Weights of a small transformer language model.
Size: width 384, 4 heads of 64 (1 for keys and values), MLP 1024 SwiGLU, vocabulary 2048, 21.5M parameters.
Architecture: RMSNorm before each block, rotary positions, untied embeddings.
Training: a variant of Adam for these matrices, 500M tokens, 8322 steps.
MLP neurons of a small language model. Each row is named by its layer, matrix (down: output weights) and neuron, and shows model dimensions 128-255. Each number is 500 + 40 x the weight over its row's rms, rounded and kept within 0 to 999. Numbers have three digits each. A neuron's up and down rows have the sign that makes its largest values positive.
A block is one neuron, or neurons of one layer that tend to fire together. After each block is what it responds to, as a language model described it from the Wikipedia text at the highest values.

L11.down687:538480550532471506410501612486572465499548456519546513494509467593454481517563484529564571540435514463574540524539555484464482462516528519488498517468462509479481553509504502498512538467547480566489472529509518544427568484579556426487510479449513498508472513592494527545479553485524526482527485478507538552510505514550509527580489518560446444434439481506495506464441482515490483567479
Before the number 10. Tokens just before a coming "10" in tables and lists, mostly pipes, dates or semicolons before row 10 (| 10, April 10, ; 10); weaker on mid-word fragments like de|f|icits, sy|mm|etry.

L10.down71:535511497508423549527535522454579487489504497508524449455502480532524513545490423524472506462449543473553474523551521540493601451499441447463497534504527440540518514504500488436467514582469497513523517485380511524489441573466466466547524534545533478481518533484547542399570566497477530531522508513550535482546505537440482498498481529456451528444518466514559512503493601491505540471478
L10.down77:517494541569506521462498507510520562487506545530512439496546526486488507470533512458518517516519461546507587553550523459486438538505498453485449543523447451512461530470461552572547455583528449493524511416486471520502458502501514466495500454497536535563478471499512515546466465433509475507536530474500475453455497500467539490510532497499553447492417492446561491537523451480442474520473
L10.down86:500544485550488440544461479477561464465477530468488477536546520519486479487451487519570594446593573427481559420493462535550482469526516503513548499471453494451444418524501476405546542532586449484442505545525546504521543516498451561503461412532497536458493468524370431507476506521454469556475477544480490490492547531538522514559529496504531403502474427443558506476438505483473481518512
L10.down125:541514555526486517537504556482507516478516538487518502510421417517502471469450438546469512538500491510488521456502539499529531445504575513498546477467470512476480547543552516541488473531553473510493482490496483470514462505489459543510530489500523499515487499504478481479478460495556486520425462477565473540574578499524501510471475417433512550489495508563468532529411555507430546465568
L10.down146:506512513500521526509440501585588453492444498508584473533550500536527431466449475524506530491471514504526510527540466535511523445524492507568516399542454566479455532492481425512564526479485473519481512485448475496574472558487518483510485487551547524518567464497539547496563493511534561493520487494476464451491540410428548428584518471480530495555497423531538517640494422488489547508487
L10.down293:579503529510400473488582545473505506497473494477493487565468525552488494464513463521484516559505534546543482542565450511486465516477493470521468547460460545512466526553388474497401452518503443507475484523472443454555496438519516531433489538542466559502465475487504514455501498489503553514543462539520503471509453533462553459465515513533541522493573530471481482534437421452508513515472
L10.down314:490508490478556555489510499522534499475526489496491536473499511451500492491500533386540539549458533562506447548521450492467435489497602567473517430478472428495521503543527501467471555580525503479519576532557482535490417535484474471519599547449523537481524568500527479505522539502508449458486474519522475472523543521519528515498495502445521540506504500512497492559496502543530509558493
L10.down327:449499548512507506368462430505521532501488502456473370507476510553476480524564458583517471525474553514557460466592478470472562472478461450484503485499483525503526495507424480498484578446501519468516506476507499489503487481499495507471511549497474561500524407445556488484491459485490497502453508527549474508507516568491474517448528536506543574557435408468423484495515530548567506533470
L10.down329:524497551449517486538498422505530492505472545429456581512494510514499429551457530487478560504465559527557500525446536459452560548569496489510496544464486476474543550479461544461468545502419472495498431523430479573446524440481542481502525457517512436465532551496534478481563472544554483553525492554530497441453489447495501492503468552569523474452472455507493510510505418455537541546459
L10.down343:437523549491531488507538496573468495617536496487478532402523457521449533442484502375446578492542516497480535492538467480495462540480503468521479512511497499526510501537524496549487447464467524522525477461548479490506499531516494477473487471497543516533546487543585428473469394523457469536495499501531471474539520514504551537479539482486470493446435431511464482549473469515539491499545
L10.down372:467514454528434557549496499491484529527562490495525535495525431462514539449520418513510459518495507562477536551459549496490536528508534447553549477488425549456569486559479498510554542471489484471537529458565520452451589497480450446511466534484519484505453475435465505447511450519505506474458502530549433533538495470512465459429401554545455427498572518509516499555501493513519474508470
L10.down409:454519508563470521476464502509472525440539465499551494483448480525576466462442496493484560533475520483533536508435520532584500449489489481563486513531477434475463543457525557559478516502501488506492548473540521421535471497484446484572493531471498429483475523470569520514562440492401494534467450481493490519541486581467488525492524518561499529459544561492385417521503496562551490537531
L10.down435:506515543508506460538504537518519535497599482492552454548508485474458452485490512522505497556442564514533565545587549447467491490512497620448453443485384477569480502484482480484467490479483452450487468484499520513474508477489506533475565488469460568508438488589481490520520554413482521538547490515481496532483420563489527481504493484491495451548502436554511381467460563433448530486570
L10.down563:424552446534504496489486474499573454571519455470526481507614409437519476500494460445495502449482551517441461510470528583422540437481498510441503488493525513456530516411546426386460507526494498456551492536518475490530501530541558545482461419512531461483576551433487554524466434506464505521495547468531489559520488495539475497596424502517527442517543552498464437527487534510494543563479
L10.down741:469452474513587514496488439507556473562541456491514496436469528496487511433512467564428523550552438571562465575533539477485474539479517504460440618529451543490499569598512492431490458501478530561469423456503552533495521467456490567508476450435551465529483491533506543556507472535457478475484448484491478479583495489476459559510489561465522517569429517558566543491488398439477520498515
L10.down916:512485528466596425482487494452500546560472483491555475519447549527516409480528473595524502481518467546508487512521467509474481541506495537574459456493559520565520512482470475434479470564435439473476470471551470491508513509471552425479493494594530512475430474499503480492494475501477482469371489473551573507556469518468501479526442515548536498485447456493520567520463479588504526541455
Early pieces of split names. The first or second fragment of a word broken into several tokens, mostly personal names in tables and lists, e.g. D(hanush), Mu(hammad), Ma(hdi), F(ernanda).

L10.down31:450426497504550449465452470511447469497562484489507575427533509461571490475490489463553529493448547539528501559491522500558498460561546530467486393507570446461568566491417497502495508561479527488465478573450509484510495443529576526462442542432527527528502490494460507524534513476494466483441464485528516541512484495479488490484480486496450538486502555490496442508449530474538490452529
L10.down49:505512496527470562534493559524591492484509510497546507544444455608537462484511464499549446489495503495526443527512478531497545467495496518429539442458430489500460430472469443545516511541520521564517479536487543517570425532523484542516450515592518490460477524503538578490552477534458493548505501443488427512533585563483501538521503511422521511504449492471519576514525459481504480486541
L10.down61:528491475554466545535517480484545525535502515461524491558477514517466441496387460496473528477468546523522586537539474473467519451554477480458474514450487526456528502531555424527562577436530531543441522456483507533509508490475538475483523536559554460545537552473461512420518546496532569611566442490480501460384556469555423506457455515503566521462503412552557503526513529484444473458551
L10.down102:486494541520488467424478518420453502526527531414613551487500550495512438546541485565534552471430555567484502565531487493466515469557521426504528497596542499433445478486549472500585490514534460499527458504533440445525532418514515489467568492541496513523465499464525534556531502519467524530508505448442451525470573551537529568557514535591436530464502488454469487494493455440559479545512
L10.down220:459531480488480440515522514485504470579496503488536452494575543462487492495562524456530520483535482531509461496549515620516441506494450519496389602509465440541440528483484466456511513496502470497437497540513510505456486444451511567536489552534419553531533524476521538551429451536504516466527548497534478526521534577569460535644496446471537488435440541526447568457462519576509458461509
L10.down231:483543535473493544472425542547504479489516469580545518496498517487485538520525525505503456485435504475415467548633510554468515502548545493503517537525480495480473502533456542491487545467533515483530486495529489477534528513457533489470540465439497468416453543543494539493532523501523417497514489460468574482544479503516551462434398558568489440496535534488485503470520514495528426526520
L10.down277:465532500541521476453476614499478467496540429443553523579505481548475555590567462502511487492528546524487505487503497485510522522518509500508466546476535498502535587518511515448494521560574461541496602488478520447498537444491552526504492487486498457508548486477528503497527485496484470517450475487516462444514532514503397457520543457516479518530491522463480586494493479486570569540508
L10.down310:455543506470528493542504458536463405529530471481552490461428478559502487457483514506504517562547467482547519541522559469580509493488457520496510448459494465533508535425536581463597530484504503545489460449469543482459472404506426497571510478478450495562576466523481568508548483462450468510550541530520517551530582504520532471475482451502574515474393478469452542464589540575463594537542
L10.down322:485435476516498434492499514548479537452468550486537458478573493522526483400416482564477461474492503448506529541507552419538461473430430463583576471496512448543507554483455476522509488441558519462503487500507473442458482476520516505508571564473468505406513454463464576558462514533462482485463575479505551511460516496571497512453483537502557496481538524479449540499491582513514519509455
L10.down338:526529559450464505588514520576478510500446445474544462575470523545463458561514554461463527557477464591503531497575465498524453574476484483494527502460519448474478528472478410541465475565483451524469513486435485441454450525418542520478483443481531468480515484532564501508498482470499537481549570561496455476479456451480483543563494495424521575510519511467521529497534426535495546553512
L10.down351:494473446504488476534522499499484523502519410535482543469470480503469495452536469488485537540537468482482509416487555487527477531469552556542537440421489478471516475516542545439542471560556572458519473520474575536541522438446468475502473468471471491452484457530433458561492545531510537531504492548493554495543456455476451512551516480508477479486537498450531482522441474489500532502469
L10.down373:485485506460562488428522514472452545508484504475432502495481460546516531514495525521547519477506447411494493461471535521444552471528527471515536476447507528483468481446475473516555497515470438512475499467524483451487573518455472562484536527541406445572443461471526505527485394501536516461461515456598486510535485526522464541558458470451493400437489465528503517443530538523501534506517
L10.down628:519511550477495494532577539450509507585510532497426561454503463518463524516521567498537492415557468488559502549519533461475514506549493523471525458414554433424492447463459524470536523472514450586535526558507524511531550518530511485561590507499472465482463419528496502507448428560469559473485504581488528502513469551514529491505469548493474523528474476626436508512528472505510538533545
L10.down727:465519475606446540543548433492575511511519497513492500506561533526556477478546541503510520496492471512500474453540526540512528515554502499601548506520502563507506523523536519513474522533460462482437529494562531475477458409512465457527530561555551510496451442479531472493523559541516515498488473527398568563530467483524547455542524449476512569458485493500531514456501473487460537487553
L10.down840:548520534458433418532515478543506529606447541507488495558461462551504523466488550526464508529470510522504524518570450524517592538620571527540515490499471485475413504522435487456456507557436460462457561531538417505448460507502566507491518525504491470502440533420495531503529532594459455527503479504520581532465428570475455492504466497511539520545504488502560500491512516482467530440485
L10.down929:582548507534500447535494466516479446543420532520535466442538454510490505504472506516512476494602504569518453523476494452492466504452494505427469535485379515486550547516572439465558548429448516518433516562490595511547528474458528477526445547509474442443507485434492509498448422496454520529436474488515509501402501461607483493473451543472532482551498470559472542524438510478482495539454
Sports results and stats text. Tokens in sports articles and results tables, such as table pipes, score dashes, league-acronym letters, and word-start pieces like st(rikeouts) or st(oppage).

L10.down3:421532419453502470535469523458510483525498486479396470554503515492558475478478443489482490473557549497480487513444544488517513496479490516402443531454506526554479511483477500478527549525582465523490519518513460582449503487539574539491469511467475491469490528556483459508445473448473567451474435504514538504500482460426528514537486574485560481493453479478494582491459514476449494450507
L10.down101:536498491470545456454451458493414535538450488481514513564455545483497577521480496476510450457537491500496582529551465499451445503501515455572496542561534539497604450498500591434530497490515502541516486555493503477505500458472544512452518478504484465481495499507437486515574468539569557515513472577583475473516509450507565429486432535509538478402500498392486504562487463513481476462500
L10.down200:443499448503479512550475548527484559448434498453537527564497467545520451526480535527454448443541558530478422539411458480441479512404573442542466474471499457546506448489476497478471508466470514559500557543450492531490485511516545498494398503532490539525443507518575491555423446583501523479471497532510526487534502543474533488550520535474518462477418543419431550555508481530522495469521
L10.down222:503448486495491505533521549533513478493453452541448465495531492534456521523507554464484449472511476532485507518484568523468444455530475558483513561446502467524469495525530571527553528452501496508471455482456541518498514419539584506453482445551451451519546488505432524513480409523486509514506482498517513529482469502464510457451504441552508538502476465526569463526549490487542470437554
L10.down225:486502507570437489586515537521485546417501459498449478551440525479529514492478528486529458564491518539422504533537579501533482496560469536500492494476561522549524474536443472550446476465449595519495545424463513508512514547471513473523458550451448461513521541547506491486538512556528487480473566526490474507501493489491516455527475476484517495488463446484468508512397486461477479471477
L10.down248:427517464493481452486494478578484578507446524461563463475587506551522462440535480481568525494478458537536539509528498445444512566397526586543479563501566479582473468541544439444467485503542503503511493451497526502510531588475478571486481501551547582498525518566477500491579493461525548522526533553577449481474426486531474520512445461613574531537465485513510484500482487547485529557455
L10.down417:471504415470458460479477519567469475500468548532561573489523541481475450444505501494470494517515550480444436521483531501522490495572496462581563536464455525528513533424545484564525484525503502504559452532521444475526479480460500474458517475518534531502550426545474466497487516562480552519504459478493493430593545500465519596533519481473517523491522518540522496499554496455493513484560
L10.down425:459579500514492500539490530590492516517481436464508498518520473468471486583538495457538483471439498494453540509435502420429560482453465478425558597485480519489524530504518517513533482513514502518457531517479503551459548490546549524519505571514464502459515540515485548469544457544505535534505536461507537417463475519510521553476437435511528520526490524441504496456448470488450486522503
L10.down516:525537462561502463536463473493553482464493483548467501470382546492524590566575477511450529467530451555550473440479526548474526520503526464469528555472403449475506485450450492533499520455485491555499542454529533530525537526471507436538502550467496545463472473483500513565498496488556533539518453496479477544490526483518452438465529502543518500469602535518433443556447514535491509517508
L10.down541:528520520485465519510529480540501458536481500535478462461465536556528521469562509503530457472536531432467529479485456438514472477484490535468475556540444533499414451464507442485527503454546490469507487519535471501540461513466521509483532552505504504466468494479497510530441566536487549462465450488599478555596511506543482527528534506501516519523478489469491508459431514502545525513479
L10.down574:529402487502514452546572484383495439560546567545509555521458520450569468611557492487525487399468511499475520465451441500506532557430461461472457498527552545488509534499510495439458451451535433573537535516503464457508518493466492430556564530467490505513542370482486497446533539518538497467475489547508602527454532563499487509524535519590483515492536521499455501507514510484541526519517
L10.down579:526434486535573474481446542495492527475521453474496488461471499482500507501542451535435478556498454525496482483523487527470491526497533479513486510564398505529536491450531486482450473471590467510507472466503481528514525482487488460470428465486522477508526477438561513474566472479532483519489490564556469527561451473509487487471504494443489604509511541527565515475466538540518528494532
L10.down586:439573499513467482513470478598474542556510487475462525550459485474562525480498500541485509495565470485469450491443424500502523454545539504524456498457427496476457457502454456468453408507404503507517485581527527506481484537475533492524523429567453482528578485515489456446512542492476439515524459526444528499500507521577410516430554508499502442510502464508464523440524492512487483471562
L10.down830:523560552530525471453535490482480517485494465421459474521473481478469513537434479574522436491481574511506519542494578486471493516491536422496473520528565508480488537543523551557646519463410458518509562508429520507526518537530530551599485520473463500482514491447509499468505545478561512509517474512461477494514558549477517452396518544497515503472441515502484544482522568480518470478444
L10.down831:508569469436489541529474469520578500532514527509471468415527488506496504455509497433614448522572386527504507507536487534456501496483494485500505528499574479500456465378434541529531558575545421515491496437476515511462497501561432528474498515468483565440553512503552503498519478445493484495549518444552527468394450498477463532451456493513497495523433536430538529491510442526444514508513
L10.down863:504528501508551554489470489524560510580500445525509489492492576457506445519528489487492573459565557514530585524528534530471486518505484498457488489492527548487469401559497567497475543513517462466489516500521497386542596514468509537463434507508572531441535524500529503474494437518494465562532460577575509464478481479441498490536515521469546452485513455592502530474532525497588465502501
Main verb stems. Stem or start of a main past-tense verb right after its subject or auxiliary, often split mid-word, such as stud(ied), work(ed), open(ed), set.

L11.down737:520452524491525506503499432542517545506488477513579451484454549492469509507453440524465557452501483506533499459500534524499558495477505511516491473474478562422554477536531503446486468488431591454545587529503513443522559508519429536551437467516492530463540527531527499490496525536441459459478509484507542563487466456469401493452501477495547461493448516518573448520489550546502412542528
Opening syllables of names. First word-piece of a split proper noun, often non-English (Ta of Takamatsu, Mu of Mumbai, Su of Sufi); sometimes mid-word syllables of other words.

L5.down8:569474494476550511443516501426505464469518460474541494464539556504442437462520497521432468477509551439533510529576487468490440486500496567514516550474549489518434459420504458518454410499563514461544473464494521490520532476545564536497501515502491525464513544490542486484532521499551501423494544484565485587495502545474528525464521448577541504463438497555468480577492450517416486560480
L5.down30:481445470484438489510532533405516461518584469509541499549496496520486440470495532512497467460561533475549423491522538535535490482489511454482499559404513500449522443551558531495526449518464431483506496446499512566589515583561487456498461524464501451455487443481532433476580533547461493471438435527495527517526453563477525507514477454512517527537489541520616484486480459526538508462461
L5.down217:564473511497564505458512518450522519494485444521528487460437536530539561467511463465610514532544526521517552529517495492547527536560450486490541566466500480405513483476507537488484566486558504482481470491488489496508484517565529526494540454499478450502527473433517465473456441532464540483504478443480574490484478588444532445484462440454518516475459454525451390517486470437448524505568
L5.down913:521466485583441474507452478552470565500566433510470462456524495506498426431474442467512411491456479502529464556472563462456455508497515452511588559388507495474521485499461517522502461529535499552423520528481486487523506485537466530464477504494555489488489527471404426521483515529491560460471464522504531402529538539508501558545525506477502489506455498478544503590479456470454488526487
Mid-word completion pieces. Inner pieces of split words, especially Fo-ot-ball and Fo-und-ation in club or league names, plus participles like found, based, located.

L11.down804:459543503474511518489492529490500472545466433598435460498444559500507466536457484500507489482588521494481521541593446460480397408526489511549476584482444430488486504491512469526526507514572459519494538451466465506505463492453537530477517454554472456512504411478463444485518434544511552483437539492535495515455546446511522481456487510499453549529464486488494561505507488495474532505409
Verb stem-completing suffixes. Final piece of an intransitive verb split into word pieces, usually -ing or -ed, just before in, on, as or at, e.g. residing in, competed in, working as.

L5.down26:540556475537493509466556489498469503557578504440480522464512532505545456473477520408521523532498516473501468473471501554515533434505518438520490509469562525526436581568512460527546511529503514490486494491554511420522560450547588483509483513532532593522494521506486495487468500459489499473483501479451476517464522478507456509498454509464479505520460573531509554465535462490452526470505
L5.down161:561554487462509512533471472476480495434507434521550516513588529513448569473484509467553566543462536482509584465485422502432497483471502496488498607497462514500505508466498509477497541501545527484454521464567512530466466502519511507488524520465446495512537485484551552580477498533578555552533488483524440511500524506487427521511494449509477499463552555449542485490530505414490537535429
L5.down821:449485542520546546551514478571472527452545535497480487488432520534556448523468518514513495452493499472494560492571599499500449462494433500520433531483565509507479427462488497448483478492503459491440503491484487477488438525440530417504486458444519490526557505460509563526441597481442473483505498520472466557458503495555506490480531512503534463450410535481516508532558461474527515497452
L5.down900:515435459449506486455489502543455500541510496541465535535481443553513449405513465532463587457502543483571520508553505492467541508474472483496526471492522448474493548481552486525518469439451462523517429478467505479473521564479487456543554437422452500481563426450548481531455495497537525567500506494512442511523449495490551473486491486507498464469470475477551576450435461458544546378536
Capitalized first word pieces. Opening fragment of a capitalized name or word split into pieces, mostly surnames, places and titles in tables and lists, such as L(ynn), D(undalk), A(yad).